Weights of a small transformer language model.
Architecture: RMSNorm before each block, rotary positions, no biases in attention or MLP, untied embeddings, capped logits.
Training: a variant of Adam for these matrices, 886M tokens.
MLP neurons of a small language model. Each row is named by its layer, matrix (up: input weights) and neuron, and shows model dimensions 32-287. Each number is 128 + 24 x the weight over its row's rms, rounded and kept within 0 to 255. Numbers have three digits each.
Before each neuron's rows, "fires on" lists the tokens most often at its 100 highest values on Wikipedia text that the model never trained on.

fires on: "0", "4", "1", "2", "3", "."
L3.up1638:129140135103096126136152122106146076157149075139147098127121137124145113101099107149108106147104116103191155102105124148123170120179141115106127114101122122121139102167096115073139165115158131146126130154117145116114083139104128121107130164099125143105121117095158148070152157170161124123201118119137155120154092102150135134128135114112156133112113125133099101145108139130109116122119123090125163145081148129153166113100171129114102159115112110115119105120133099147124141160129143142118149131137156154094168070101134117105139150186107094154139129137145155125142085093149115101097152144113157146119095131108140136175117085169133130114142093071178112109100125138127119137123133142106121122138157122169101125165113128105119154152135097115146120085159134131153118143128139

fires on: "1", " of", "0", "end", "ill"
L5.up1084:138129148082071132137148109149106105128133088160120119128150123163169169128082121104130156140129131099137095149089093124164163128113140124131138123126100151147100091164134103087111126076131156144112133170107124102129134099127118129118109104126117122106112102158180147124148085118127117138140115151127157142124114122139131135148104143107091135129128119101136170140133188100107146128150115103163195117110132225092119120145157100115156143139109129153117115140132138137166131137146123126087136159144149154133140129114147128099128182147131150101149135115146138112127116097122106143086125148092174080142140130104120119096154135106146151144129151078157144176124136134093119135130130166087115108126123126105103155110168148161110132132141146101164143065123127094100114139107051

fires on: ","
L5.up58:134187153119134180169154132122150097139124129101104122112164095130110106160073149107143116162077122179103140153110119128107173124139125145145130139128116155137146121188106138131118151156085163120127141114126130105100111105120142124116117104120135108126140137122124105083172106148125117103149120122142161134103055103138133129128119125107156140207121149083147146144128120092123109138107101105148143119110126137124124114111140071159115179164115109126105127110172148104095111148135118120125151143108148105130170139128112169161143108175103151104159161127171149134133142099119122130111126151139141150121136124156156158097085165116170133124128144110142167151160153094100114179073071159130121134174150132136182148120087157129155112111123122089148126128161133149151134151088129

fires on: "1", "==", "2", " ", "8", " =="
L3.up147:128107137135146094089129157189175085152133123138143115071136162090148105108120129124143117144129123163118110114157153154094168135130173140155090086114093123163133135142113131088151149099122136168096120151119160121118134106081102120152135113051145085104109122097129138108118156141111076117109123149151134147113152153126086106107117101135078135127126120148104096167130135129140145135138131147141120131130137138155102116081116144127123133156120104124079138138097125157101145110118153183153131126103142123124110114153098128142166136105153126172129129124104154193164109150139125153121161115139125142135126094129086117133078101141173114132099128133107093093110147133151137129172115123147146064148115115129091110130130115112122117147137133128107088079107098108125124096133168

fires on: "0", " ", "==", "\n", " sugg", "9"
L5.up1583:129171107118131116115181132172096104135114140139110116119120179081170119113129114189135100114180119167098106170160114126132129098123119138103121116135136109131116115110138089151136146089120134133128129129074125121116146131157124119086103149085149065118122117132132134135119116171166096130182131154156147122141082098155099106141126116109130115136130129118107096156112158110112133115143115131126168127123128139116132104113169113102134155136076124084136143108158182178150145168128094110095145200143144114101147093126134158105175125114213140079135114134115098137135139097107169116128141171103138128110080080119114168151134138112156105157118122106106148125135119068116132185153154130138135169124136120155136092157082123111117103083136150115114105113155149179097108160119121

fires on: " He", "l", "ol", "1", " ", " mov"
L3.up731:094186122130120112138153110127119102141114123160118151152148131129167125099097119094133114129099169141153135097124140133132167127075117156101097093113155142117159129119088136107120125140149144150109157071157127120122138138138114128133111138108140084149110131134103098112170105115115118119150062139140131113140119110131128168115104095122099144096096141163153112131135150109095142139081107123115129102132140112149121101116126119177180093153157108143151167137138171130096141150117097129106129183138137125108138114110161152135144089137150075132139109083118124117093153109096152101089168131122118179125109119167085126122156156150147094139152108140110114157129140087127128156096150101156151163129153133137125123166082095159140130146115147127092112099135144112145142128094126

fires on: "r", ",", "-", "C", " |", "Ar"
L5.up602:090150139110085132144142106124121116129124146139128133117103098112134118101158111095149081122166142144123123131113095156121171139143149153141135136095148190134118147119122075078124114118133104111132102138116117142128111145102104146123144101127128125093117069142105118103162111122101135176117156117124114135120173139139093136110098142184148155183117172124143109168196126140124158131150122125159127085125155135095101107116126121177098124174139146118095124113130122162124128142109121169115133102154118119123139121113112130153146147114130134125130101120146152138127147169146118138133130082141114143125104133106110108176085107115094133149139148134074162131135127124116142134148118133166109092182093089188134140167119114096143122067101191135138155166094097123158119125103127

fires on: "0", "1", "9", "–", "6", "arly"
L3.up78:132173118116112141119145145105114143172117131119118105141154132117126118110145118130121116172102134123155144099112110161108164125132101157131105076123104194146127153146092131095107134090154140144143173155115115115101156122095131185117139149125104094135106122151142104116197110160143095164131094095115156126147123112128146114101099149122097130182122116106167106138109166126138102124111134152170151142120175142137129095146167079167115155117132103161133097111103172177150154155128132113123136176165156151082122106108136176131155078159097154118160138163135135125067150108159122107089161097102108142154132154109152130121104133156081130139143116142120165183112119120162101184127142159144144138115154085145128132146092118161121122123074121098134162109119149141137098153134089

fires on: "1", "d", "^{", " ", "ch"
L5.up1703:092125092139117102125123119117144174121128112156134121142113142145129105113139169135123156135127140096083127128131120149143103142158172129152080130145108139151100110168132150077134191143071123164125129109107129111111186104139180110085132112129122125114097123137126130071148158171178136080116130134134136120130141115152113098154141124140117139108115118177118116144155097114140172144126139129128151094141130083160125109091164107122145156136128088063123143125153145126140151135111151131157155087175151130076093119130118130122170138163110153119134122146121133120114158144154129135137117148127155119138164139135089145154148119148151128130141111147126064125164172143136147090137103193126111163148132136159104168131124103150139121186119166122150122115188100114138087114133149

fires on: "2", " Cup", " a", " organ", " was", " player"
L5.up504:117126110142122167180106142131090123157068118143112146154142176142125103131096122124137078140171119129105109129174101146141146120085105131109144136108128103138152107115083076149145114095129126107115163168116124174140117148130128135106138146123096141101164137132128090099143098131156122164180091157152123125127164107149107119084147099156095134135091115106115139117105155105123086145137127163198135108113116173100103122078171138144151137137118069141130081133137143201155150167155119098104163142110121102126106097092152146136144118123110156109178134151108151122083076113123156133125160128128088137115126106136083113154129089150127137126126141118142139165146150137179129118150126123123114108089121112111118143110092143135133143124119148119123152100111103122099125135144105

fires on: "1", "2", "ard"
L5.up1319:122126122132146116133152161154106184102122073149104142131130094155129108107118165077107109110157125150162092133171096134128156107120138159149115140103115156104151113157116119108147130059138140149099146122134156083127152151104113154120125132137138132119154099131156112097131115140131125159153124156174113125108117103123120147129105158140096145127077134142170124127151131100100136113139125135170116105098145172123087138114151125143149093111148138149136137145122124173153130154126138169116208139102139116135116132111133129064121112160099101169118120143102146100130084073120155122107146158111139111114126103125098105097124134173171142139107117116092135153160132154129125119141124156053113093129143089142111106119143107114161104164091092146121148070096127177121141119145106

fires on: "==", "ib", "ü", "0", "{", "ick"
L5.up50:133133116112130138118130166147116163128138110138135106100111140142118137107131163127106110108160139159155165151138061113136124120110101134095079112117119077147127149162116115081159143140113118119141145112127136125134121128101148087100097146116119130123146106089132138122116107134112108159104128156099194119085119140119070128121130161111072086129119146151109130202161127102149144172092146104097134102108122094110130121136123076175129119066104119138096135148135127127149135117117100181083162116143125155109140080115104141137149105161160160119124131090142162089108078158146148137127116132141138099095132113130120139127100084119178134103135164130138145111123126115105091136093106145137170125110134117110185124138144107106122109160117165107125130148160097136074101172130121

fires on: " to", "ic", "2", " By", "8", "1"
L5.up1873:145199146110101105119148088138091104115103110139120132100099105120127119125102148108134140131095169178148175090146152150173131132133156136138094136122155110126149148184139126129146108143136132107130138139119157116135165159102190114081116130093111065085141131144120134089128115124143134134112046119146128122167141146112135136127108153105106126124118156104118150153108167065092147164153093121126135154123137204112115149120141095145144146124073119116164126105135139169111138153125125147093150128176106174119183124136126131122104127154167126114150108115129148108091144134134156100127116134114177145085095113116114123098147166138128144164137102134112173103130148085068110125125146158147094126119165097132143095156135151107126149140123110119184134111156105140127094146085094

fires on: " to", "al", "ed", "o", "on", " Con"
L5.up1097:111114134134100150137114127191125122129136102105066127119092110105096152121149172175107145130112108157089130131134102128108114081134130130144087116134138100150100087113129118152170126120090126169110112110114132108117149071117122127075102109122121114068120147163128075075134164126115115111111137145180137149118122118173144077114101116113089124152113109142152157127149113150155175127128111136125182144105175117114100154127115121162157166126145121118161155150113159119156170152129159120117094162145153155083184133156094166125160124159114146144124143108129148121131104106145150090126125112148105114116133102099078122127100133136105130148106122106136102140157094141078112148128092144137135068109138113151114150124150116159138139117108131094160152155125121106137119150099133

fires on: ",", " \"", "s"
L5.up38:127183142143121141136143110093135101131065140139170141115132129053140138110121163102155118131122143140099130116148137128152155114125169183147134113078131126188135143108080098146121157151130137114107101114104118118121132088083105130120112146124126100115130132133133085131128109123140123131122068142128128133137135136139077155102112166148101156182112155111134125117134174156123156124150102115125143117135111137107118074098132080176124121160144101117128154139162129109094108151120089112142112146096128069110138115096124153148137152110095177115145119131141082160149180127111110111082125128089097106127103079155151136133077136151134122154127144120091164106177121084112084166115104181161131153148137087153140108124103149114160125124123144116081123133143152141137125127093096

fires on: " |", "\n", "-", ";", "|"
L5.up1008:149170130124102148157151088124155125114135073175092125142167127119162099138113110110112106137166116120119119105117128099088130114161152139107182135132150136114123135128106096134124087115133141169146140178120136135117141167124123141102122076127098128083152088176156086104157115171111132100137159110124119130163099119089147114159082136099155145147142106104104090135126170125147131187123150141117120114090135119097113132109132129136119130108147136116102136112159120181142127093109116170131163171116160132145131131106064103136149148130171125137114113152117132165171114082146167160133101124112141113118087145131137158126132106130149117135131117118112131135114099147126119099119177140097122149158128121144132125123126189122157115099133116123141119121149114115118114072109096

fires on: "-", ",", "1", " ", "ent"
L5.up1618:111105148131089138139145122143123127082113087130130118138119157139132140084127145060145115182139142101136110127123098140130123068115124104168090097102094141157099082130111112099161137139119105169119115097144152154143176122135094173140175097152118137102106141144128115129152166128121127139142159141128113125118141112128107078109130126153113105117118166097137094135138107144135098120123103093146140126114179135096133121131139146155121198107066105126155140139111111135149134118131137126160137121156111150108106077132109125142145093125131146110116157147135106117111119067171106104114127126122125128138178114151132117141088136100146145106125113088099160135147139113130137112106093191163162161113097131121123139157109142121118095128116189133106111150159064126109115112105097

fires on: "\n", "==", "ed", "t", " with"
L5.up530:152148143086115112131127158157112121150104141108102102160126099112147112140135107147132141108150136085152141146114136137187114122123122145127119099130084125108091138092124131132108109140144112132110120145127126127100159122105110102109125115092123107148102107187147143119165076128141120154112140120122147140129121099193116162141126105150134127117079151113138132171122196094130142119137139117091104112108127165090168115133128141142112162119133110127121138144163112127183191138100126103116107138121150140137117129143162120127151142127165159127146082136121113142120132089130205124102116151110112169148076111132112172160125126143148126124129115135101128126159107106113158233126123128099158097142132128129149095119114153115137140137076112119158129137136142116137143138116115

fires on: "1", "9", "–", " "
L3.up732:146144145125151118151129152149130123125114158141083133155124105109194149097130146115143117133120141149152091163116097092122148119110114141096109120142128089150077161107124123110150101099143113128122124102075142170135126109085112139129144120132113130139118097188131097110136109158129104140181152137149126160141091144108121119126081173152140095130099187126149108116126104156136111108135149103192121129091123195075118103132140100160153115161098145106137142100109118135171144152124144131147129186137145108166164098101144135116151099178115121105121093149158123125138121114121151115129126152131138072135163155154117107146114136137163139111156123121119128119156119084146134143130125196108155121100120150131167119111108148127133133107130150124142133145168101137113105168129120

fires on: "1", "2"
L3.up1166:112175151112091137137142124130106091147155122149108136106117135112117152087100137087101139133121131136120129144119139116113148134112168098121153147078072112111159133136127101132118100136124148151114130114122123098123158139119107146132134130115129126102130163145170163068125135128128126111172125122148129112154119138117114140110102153180123147129070142154147123162127145114088134179102108079084148147108154170132150164136146121138161141148158076149080131132116134138107148150133113140091175148137154111150126097103138148085098131124120152115113106111128116194118129116144139109086158118150149166112132112120105125113127113124153107139123109132110147098103123110102127108102152139145132082138137091173106141166101132149151152161088117103109111104171070187125122126116116

fires on: " ", "0"
L3.up1004:099140152059134111106146147165092131172105167134130126148138103140130117148137115109130105119144116148085124175074131132124124122088139161120068093127139096153137162101132104122122094113083121178145147148110132155102133092139128159143106100106128069150139123124113125119104092160137115107168107104120155140146117119096126142171078140137112114142098132097149133137136186109132151132125167134155143149100115175095148106089146135127141129171107090127160134128110154146142166185130121112125149188121135107089126127118115155140129132101152155106137148125118152143137093118105093140115171129088157088143134074133077141126109143147141105173138110128092138157185128130119132099110120159125150144119094110126182155107113149173152124114143110107127148113120114131102145133142083

fires on: "\n", ".", ")", ").", "),", " |"
L3.up1122:139127117134091151143107133106119106158119110156097131123115117094153129144118120054153114158136159157116181130149136133129149081159141135097134079113149135117131162148128083137125111067127146157165126116154179113077130125115121120115119100137115139123082122133170120134148119154166112101178102124107147145168087128128132144107093128135126146145096128118135098167135145137171122179110107155145141107110161118159117137109120071093130191143140120104127155125155127172148173141104074141113139151141157122126173103113104133143160159185081164145133141109126133079104134100137145120135132175131098113092106120129118172118138100138102114162137134078149123144146062185111140105126168129109144133138084130146139135153146114145130089096110140122121134152142119158129106128090135

fires on: "2", "1", " ", "–"
L3.up1673:132174112140128115112145137100138162159127148133093158166129110122149124102103118134137118183103139138104124174076115168135119111140129138104152112147128127156081111157113101099123119131144158112126136150131164098098181152138129184117138107128123115108097129122134121115154122143116085132144089121209147140133134104078184145138068166138102111119160144082089133150147138101119136105124152080165154138101185161111103105086189105116122129133105133141156110132146141136177158180105137124142091152147146113124182101133136105111150117136101161127161110094124129140146085126141128130071132149126140123105149106098121099120129142134125129134135155118120154095171116145117117135109118186130172124120094131133125116136110140145118106135136116095115148104161116129153113122098129

fires on: "===", "\n", "==", "9", "0"
L3.up1016:127161131116113194109137150137111147153123136140135112133130106110122079143117100144138108143106172146125130111095128137111140085139152176102099120132062120119121158096091105108122117091135168119142138136120174112089165062107143144124106117115102106094118108140185108118112097166131099127124116106111119131135122102121155119133085133152083108163118135116126117185155168114115149147147139108129105139123158155128130112114166068085101141113129131131146089129141150162161149160142123143114154149097104162080144124130097153096159119112114140111153123160165135090058093125115126125104119150119106117091135100154152146119129154138095136153135093114129142159144117112134124126118154139135095099158100142145129140098119138111150088131151095109171142113131125147110101133099075

fires on: " ", "0", " ("
L3.up404:113118145072121137096141118144111093128127123122098107152128135120141097135111117063125131156133137135106107136099131144143133142108160129104114150109120139134132100124080078142120105089126127134113109177131138133074153133100140131099105126084100135136128125123129134097174121148131095147164114083124138185133157124161112125149091137143138129150088125137107136147106154125149124133157163102133157108115117149130121111111116114108185144149127087112129131157129138189182151133130116197103117155157166140093123109135106102139146139154113109089117129123109128113122117129156109169128167112091174144128121090172114114150138091129151123209147125112098155135151075143152128126127115205132140116126099052140131100120110107128155057145155134136140150109097114161111140118090131

fires on: "1", "f", "2", "le", ","
L3.up1815:142156146118117154108162134110127097143122123119153130166126095097171103136096139115122117190128148142123101161073096135144146092125135110122133131138140109157171106105138152108136117097139149096148153126090145147100140073119122156138100126149075146109102116127132124116122088157109092134186108111148146155121134124149103136165129146083132119176140160125132140129166163098124131174138118078134157129139133191087123132060131097164168140145116108092129108114172094162082128169129123142091106196158091094143129133128162148167112129105133159097135086154109123120113121122117137138134123139103139100127120107163078132117095144147128134145127096103141147134143132093133131151112114126135145118136096113130135147135115123143147082120139116133135103145142073125138113143104110

fires on: " they", "es", "s", " children", " to", "em"
L5.up1233:114108168140121129100138129130148133154143137102161136138142115139182142118091141137158136127098137099103110125096122112125116136162129148135132109126125117128110105145096151137149114120125138172153121128130114159134099167137096139182099140165059150114078103098123136145143117141110130122169138075140123141173131098122085141112122126127101129159063169082143091143138148128147115085158100117155088145152122097164104132107126146122132167111129119102086112143110104135114158113100113157144119161134101138063111144088127102102181134101131099130147130125131116115115077099136121129130114123149144147115156133128129174152111155120125101160121101103127093088146096151144142114084069150155146153155103126128120205112129121130161121134137156119112135092127148166116108117122118

fires on: "1", "0", "5", "7", " CD", "4"
L3.up1831:161101207112101171174141151170110086152152117135115132120121135075095164100106111093097155132127099131129110134106075159123145105132163123103118135110105139096139109139122126122107120128075159105145153185103134102112156106147105125110132174145121142130120127131184130118120159157165116150158115148126157142139116130167146137141124134157157143128063130107141149175130124125102136114120125110122150152084143128142124130104160101142124114162121097140113130102130146157158173185149089169102153165166149128114155123134147146090159141136113101129137142095114124104132116089124103138132136111129134142140083110110083130138098099142159115120130109114100102105147081121106108127123101129100134141122182122160172116170052099095117134150088127108096119081143104167146104165133114

fires on: "1", "s", "6", " ", "7"
L3.up1525:124118114154111125105152165145150099161141104133144152108133127121112104195075139093134134132111156137123137144122142138135166148114159132110139093165136118165129125097112115066153186119112131144100129122116133114093137055103096139117126126114106112148109167123103102098140133140116127109131119154118110137138133134140105101153153179125085148163116141134128088135121130151145097135110131054180145170088105130160099145131133095122126147126143099109091131117137182131139113141070107141136132106110155161113128111126105173129121093130161153097148081172164115103141164197133101127132174116111150106150126120114144157099118108122152152173134111122103137118108142133140102135143114174139143119151074124111111112110099104182149149129150159102141114118115094107117105113122119

fires on: " also", " for", "if", "g", "s"
L5.up1029:118109144111125078156099089166100110130099073162113104131108136120150100117077141104164127113128109120131117162121107141098127128104119170107108140141141114192137198121131147143133121147120118115135121132119190083114113103139093091093098158138132134125123154129116113132132085131155116125140082142133170147138076124146107131138130147128112119130111131122127107126147114142125136138124127130153111122153108132112084080107113062181097189160134112124142134123163179172168108139134106093084130145105136093122147136110119162129138143163114141105171066114127102173131102144121130096098135149118112118111100106143133121153143121153120115168131108109125131130155092064113156125099132132136132131174140090193120157129104168167134133145134107140152124107143108120167127120069138

fires on: "1", "2", "4", " music"
L3.up192:149108144103138110142095132112108142122137097125124118138138114119134125126117173068125170144117120103157122146132113153171121110130120182117137070136116121111085149123124167173142143086104136154127146153123152081110158122107165132090122078073121126150160129124154130120085146149115116161138117143144151137085114141108115080148120132117118154131144101094128090109178109194122156140135140148168149156116113121136094111116116063165165148155107116094106132123125150143098109127150149104125130135088104103150123110119107138126098128107136147117131150105109096125121060112144136106102105116100134107128146141073116086143091123115150122148116137060157126118111133159139132132146163150119154154122144129161116122125150145122162113156127122119150174134168151134118102143137065

fires on: ",", " to", " of"
L5.up51:125101122100124185070127146137108127131118106135137120168125091154147126127136100087133126136151144135115129142132145115109143133117143144116119091127118155152126103099120098111137125117124120129135146118127144153124091131136112116126124140130115124101080111163137139102144126134087137087126150102087114111147124128128045170141128092122161128163133163163112100165129139114163127130165088115122134096111142102172102125116166143130135122164166117095110141119154120116120141136122100138132126150127108080110135075119132105142138111131143147146103118124091149110112139094138176114164122092117182112161131106138078151200143085107106118176127098085121146108136166132157162164051100176147144155187113148103119115139097166080167119144138115135103157165156117109150098122093131

fires on: "1", "2", "0", "9", " ", "8"
L3.up465:097157150105134130178172143160112100148127134130135112157122113151154074131138140146112155162138106115116100089117131139096138111105131138116120106139128182147141143122127137120131131109108165134131143127082130124118134151102086127139156157117135112098102105113124082055163120117137076155136082138094137116137097136180134134130181147159090132171107128116124093131131130123102113114159113115171111142116122106140140104138130113131113188128142103149133100169153172107142138158109097152118133137147096179098103111108120151123179165165143103120142139130100129136135115114183121136094158140100139134114125115137135178117074134161132125163108084122092132193162140145139117150118125146152121140146161096168092180172129138135134107112087156130151100133131180137140103082158132

fires on: "it", "ow", "al", " as", "o", "igh"
L5.up1331:136173110129085142136131087141148100137069123089105132136123116096130134097105122157099123128152089131095164150135153124103121150147118152099114095154132127095111138161165089135151138091100145105136106120138172137121095141104129190104154112119158072113107103146131102141145130122184102132161129145158170152109142081103129075112093137089142129129152136127184141136125119127121098105105142117119146154137154137121118147124107127174141120112134096066106160099133134150113164167119140121112136125154172130148140076147085116154145123118151149139140113135111117154112148103129124108165105104128118117131097119093121091118056150170127103126128123107159145114163124132099128161117080133178114108114133097171139144131125104110127127098122156125156112125153157137125141125093105

fires on: "1", "5", " ", "0", "4", "9"
L3.up345:087122097124160114155150126130141158114129111112110126093134191132132107112152171172131155140145159112120172141138110154120204100134171132084081104132113126118164149124105102129166182160113130194100098092119174102099150131089114126063126122131117129103131134136113108125119151160143119116117140100113112119125137114160079142148111133127079126131144144149134080107111082121155128134104166115133132137140112115098125079148104100133139137149122129096116102122119133123148120125142062161106097133136113173106138129124097114148135147119125106119123115153192121147183092098163131154143116111128134090113126141113137124129123117108150127156105060112123140115140104105105160105143127169129150127147125109183107157121117115154118103134118115089159106156162120093135130115101143

fires on: " ", "0"
L3.up1199:109129155100153119144153142142129105127110133076090148136134109105156113139089135107133141162116122144106141146121081153088158143086132151075132116150132129152141117128153111088119107085124116121086133118140133139112120122111130133088108124113132118129135096160115137097145135186079112143138117094133135155125119100183140112156073134100100132116134160135114156143121139089132121154133162076165145160063103159113127114099112096193136128203073125103126137175133132164172147135110102158119107149144156156116170125103124131154158158141139164126082122132107151130131081145124122130129194157117148123134141126118109118129139141141145124124112152081103125124177142112127123097112134167119149138124136092141112148133114148167169130147129127089127149118129115125148130116103118

fires on: "0", "and", " and", "ge", "used", "ir"
L3.up1835:139115159099132095105131120152136189115137085134103174150139121134135101161141143154103119125118101123150137176112072142153112107123194117104139141117138179127133159106085087139138111175081108195093151144074160112129071158084145155098148135168128145135106136096108122122119129146111128088139138089119117149115136109107117154153086097129147094135168091140130151162123134102162171142107146123146122131127108132076106158121114130153124120081106123143137136137114133124138115129120113121168147156133126098121117115113106137079127133129126130140130117143103130152144141135154103160107146107106145121146116132168091132113132109147127114120146120138108047153130116140157088110110138109102186096156120146119108140164059145153170131145109131113111183139138093133132121098112104

fires on: "8", "ym", " state", "riend", " Sen"
L3.up179:133147165105128162133141183112154133115168121180120142121144114101125119126113113080144141121101118122124114125116154079114117133140135142109136138173170142117092130146138099130166138068133136147108168154144156141152139146127155123170129166120130108150129106136116177091120126153125138133125131132151125177163109119134109115119157111133137144146119144138135147120155112144116128120128158104127148134109103177140157113114144107118128113117137131141110133131107097142112119060179119126110112145105133109145101115114082142131116161157122093096140138106136164101060050140124090141149132107113087091140167117125124142113148137161145132139108146122109120143170076094083174181116096180064154145092117128111165157094135199124147125120129135150102097129134180110152143132133125

fires on: "1", "2", "8", " pot", " |"
L3.up1646:130182133124135123155187133139099149133105114143107143142122124119131096114149145137137118147153125113118089162125116129117130101123065152108106120154166113183155053147133102100162110118136118147139144146104129122147143129135113148145149138112070068116128081188119120102177113120131118142109102126183098134113076108138114091150142165156131129145108138144086106128153128104125142143122155131139123119122107139121113080094177120165149138149122120132103140157202164122152114147127119157111130152142107181126130120121121146109165154132120136118138107127147138143150109123107175165092146124128127120148109123080061121146098124174176138124139128128105133175155115163110128113142140165173158076160130116140090111149099098157156140101097145127133116112088146121099115135138141

fires on: " |", "9", "2", "5", "6", " −"
L3.up1626:126165116141155126110179099120130101154105118168137157125124159083101124103134143125135130095137132131125139113118105114149161140141151143083133118109144118194172089118137108100162106119121127117140101115090140135113125140144123124134124151102122126115102129171132132097135125127132152098125099118124102138149128116126150157100131113134131117140101137127131100155120144102118100125105112121098109121156149150094128107084168114230129147109177087106131150119144170107116120155141105162110154184127137143117154126118116148147138095124147139113144068088192118145127128114153109129096140131146145098096109149123083137120120101186142098162133094144122101124123102163107118157107126112143094154174130134126100124159121109131145153117138143079136103125122137167130109132111103

fires on: "1", "0", "4", "5", "2", "8"
L3.up1620:134142154112107163171102134103139124145154094119140117126127150093139143130173123096101120159122137113136133119144161184122118105137167150114098010165055161148099118137136154145117143132122113137088140148115158119106153134127149145092089106121125087088144100143146138127142156184117070178122123142116105141164160143137160103136081131122103141125167108116106074154138139137146163123140128097141123133148139146165068093103162076114159157114126160095114107116124134103179133140116163134151126107104112147159098107150118124144133136162115118129145102102132116162126107119151119093091109104119140112135144103144119109132071146116130120155137111113102110145143102139142126132161097141141103138122119121158148124146117161136150098156166140145139155121120104112117136138110120

fires on: ".", "1", "ift", "ained", " Direct", "e"
L3.up1144:175102163131139124133137155147113127153128142124095156145104107102145134106101104086138150160168108148122085118086123146130098126085142151082169114109104163115151171135126091113133144127131129137108124101086132085150115104116104109115146129155105120142145140144120093126121103168119120105135144077134138143134153123191114149143087126117138092088138155133153118127158136112120157142073146139145123141090124170088148110109127147159155155151098106161122121128177123122124107142148139156151092151115164117132121144116126126119115129134165159112119143133112146123136142122129123115110148144129146083149122101164101108111140134119143126136078160118128074119105135164080098144123128148113153137150129131137132135077112145182115150137087131116115083160093078151152115159127178

fires on: "\n", "1", "0", " ", "2", "8"
L3.up1186:132157106113076099119128123129107130160122136148110150137157108133158196117139107128131118146106117101134145156106108122107139075162141180087141078107152138133093130133152100118123119133133138094168143139112126109128104109103129131090132115121077109114094105130136119111144110158158101143123131108161142133184109117150142167157107098132097146163113121046120141158085153125137129133115122109114143100138159107101136089144171082151155122124118134096163147135139109120110134182109136120093121142189140113133207111087132160126151106191171141111116098119157116159116146065139149132117155135131112118139144119149132169163131140192106118135177088156122142103122104103146140147138156140138137156125144155138139135129079129143144139102087153114142134094147128120146095141119101

fires on: " ", "\n", "4", "2"
L3.up1882:136141153129110104101126128146112134097115183132132112104125150103122093118128150144138103153111171176111155128147161155124174135128181165136134115120118115122095118137124097109128181092099121186078130130148171095104152125093136169113120159120133102125145152098135137103111142133124111124145111170120103144120165150143112135157166095113110136131122124136141073100149125183118116092114128124137130123112154120150086112163150130143126144150160128148105118117140122118133105101130123123166156085095113132084124077089127153118127081131133119127124127145148159137104139145143133154099107122181176114124118103109137153145104122128183121165101085091076131089109145195153154119129112151166108127114145068162079113150087122133123136116126106127164116146103104109179127115138116

fires on: "4", " ", " album", " following", " of", "1"
L3.up197:182094132103144140125131130118139063132129120115092140141171124160142075104097078143116142138117102083135134156122127163129115143128107158141119087127133127113136193120118136121131129141111155131088126150106163121134148149136104123076103127124140137101130146124170090105116128129119128178117111098179122141139091138092139155138129147128149169123121111114124127120157103116118148075112146131097132128154140106095167106075126114145136126139147155122131117119124100150140096127160101170093105132142129134154122115126124137131124130113140124118117133118158187108115170118149105120069141104087133142144132119130146123087076138210143157142165122148141147133153085179123090145103140129114154141145145091161127125132113103117181129123121105103137112140143129104153092055094123

fires on: ",", "1", "as", "0", "8", "2"
L3.up1411:101144141111123134133137167119131116127134098163133131118096130118153113113156143150083122142100141119101098172139100158153127087129137137095133087161131143142157081114120122116155114103137145098117145107090131146103125167107121179136132094112082100114110119147124105110142122134133105120135086121116142143104112151108102112188127124138122160152131187120097123158089173085159111151143156092135111129117156142112098078136163128124166118139161044104135127113125197145127125182118106128101133129130110132139168097098111119140137127110101123135121111155118127138117118134136146143184145102122107111112136099173124172121114098126152119151146091140139139088182122139129136116127127101141171123156104132119151144123066154104143091122090109140157145155180179166135134130082140

fires on: "1", "2", "3", "4", "A"
L3.up1596:116085138082136142111133145109120117167125124097175119086119122156101139108069115160100070157110114112144111141155131172117167142129135150140096106091092151140089123123141094130115148109127155187113116116109153122121125100109133123110095154087149138128113114109184126092107157145129137158166126110153140147128111150157109128123154140124110106172094126133134116181125156156121114147164142130145160124095149130134109127081177143127118194131109081154132096123093133100155114152154117132075147117134111152074161078106116109139126120179108156126154152124140089132114153141133106098094144117115171129101149092119102120169119097166138127134142095140128137096091122149114109126112139140112167150129152092153140121165115118099159088151125134147147117116150144113146096100139153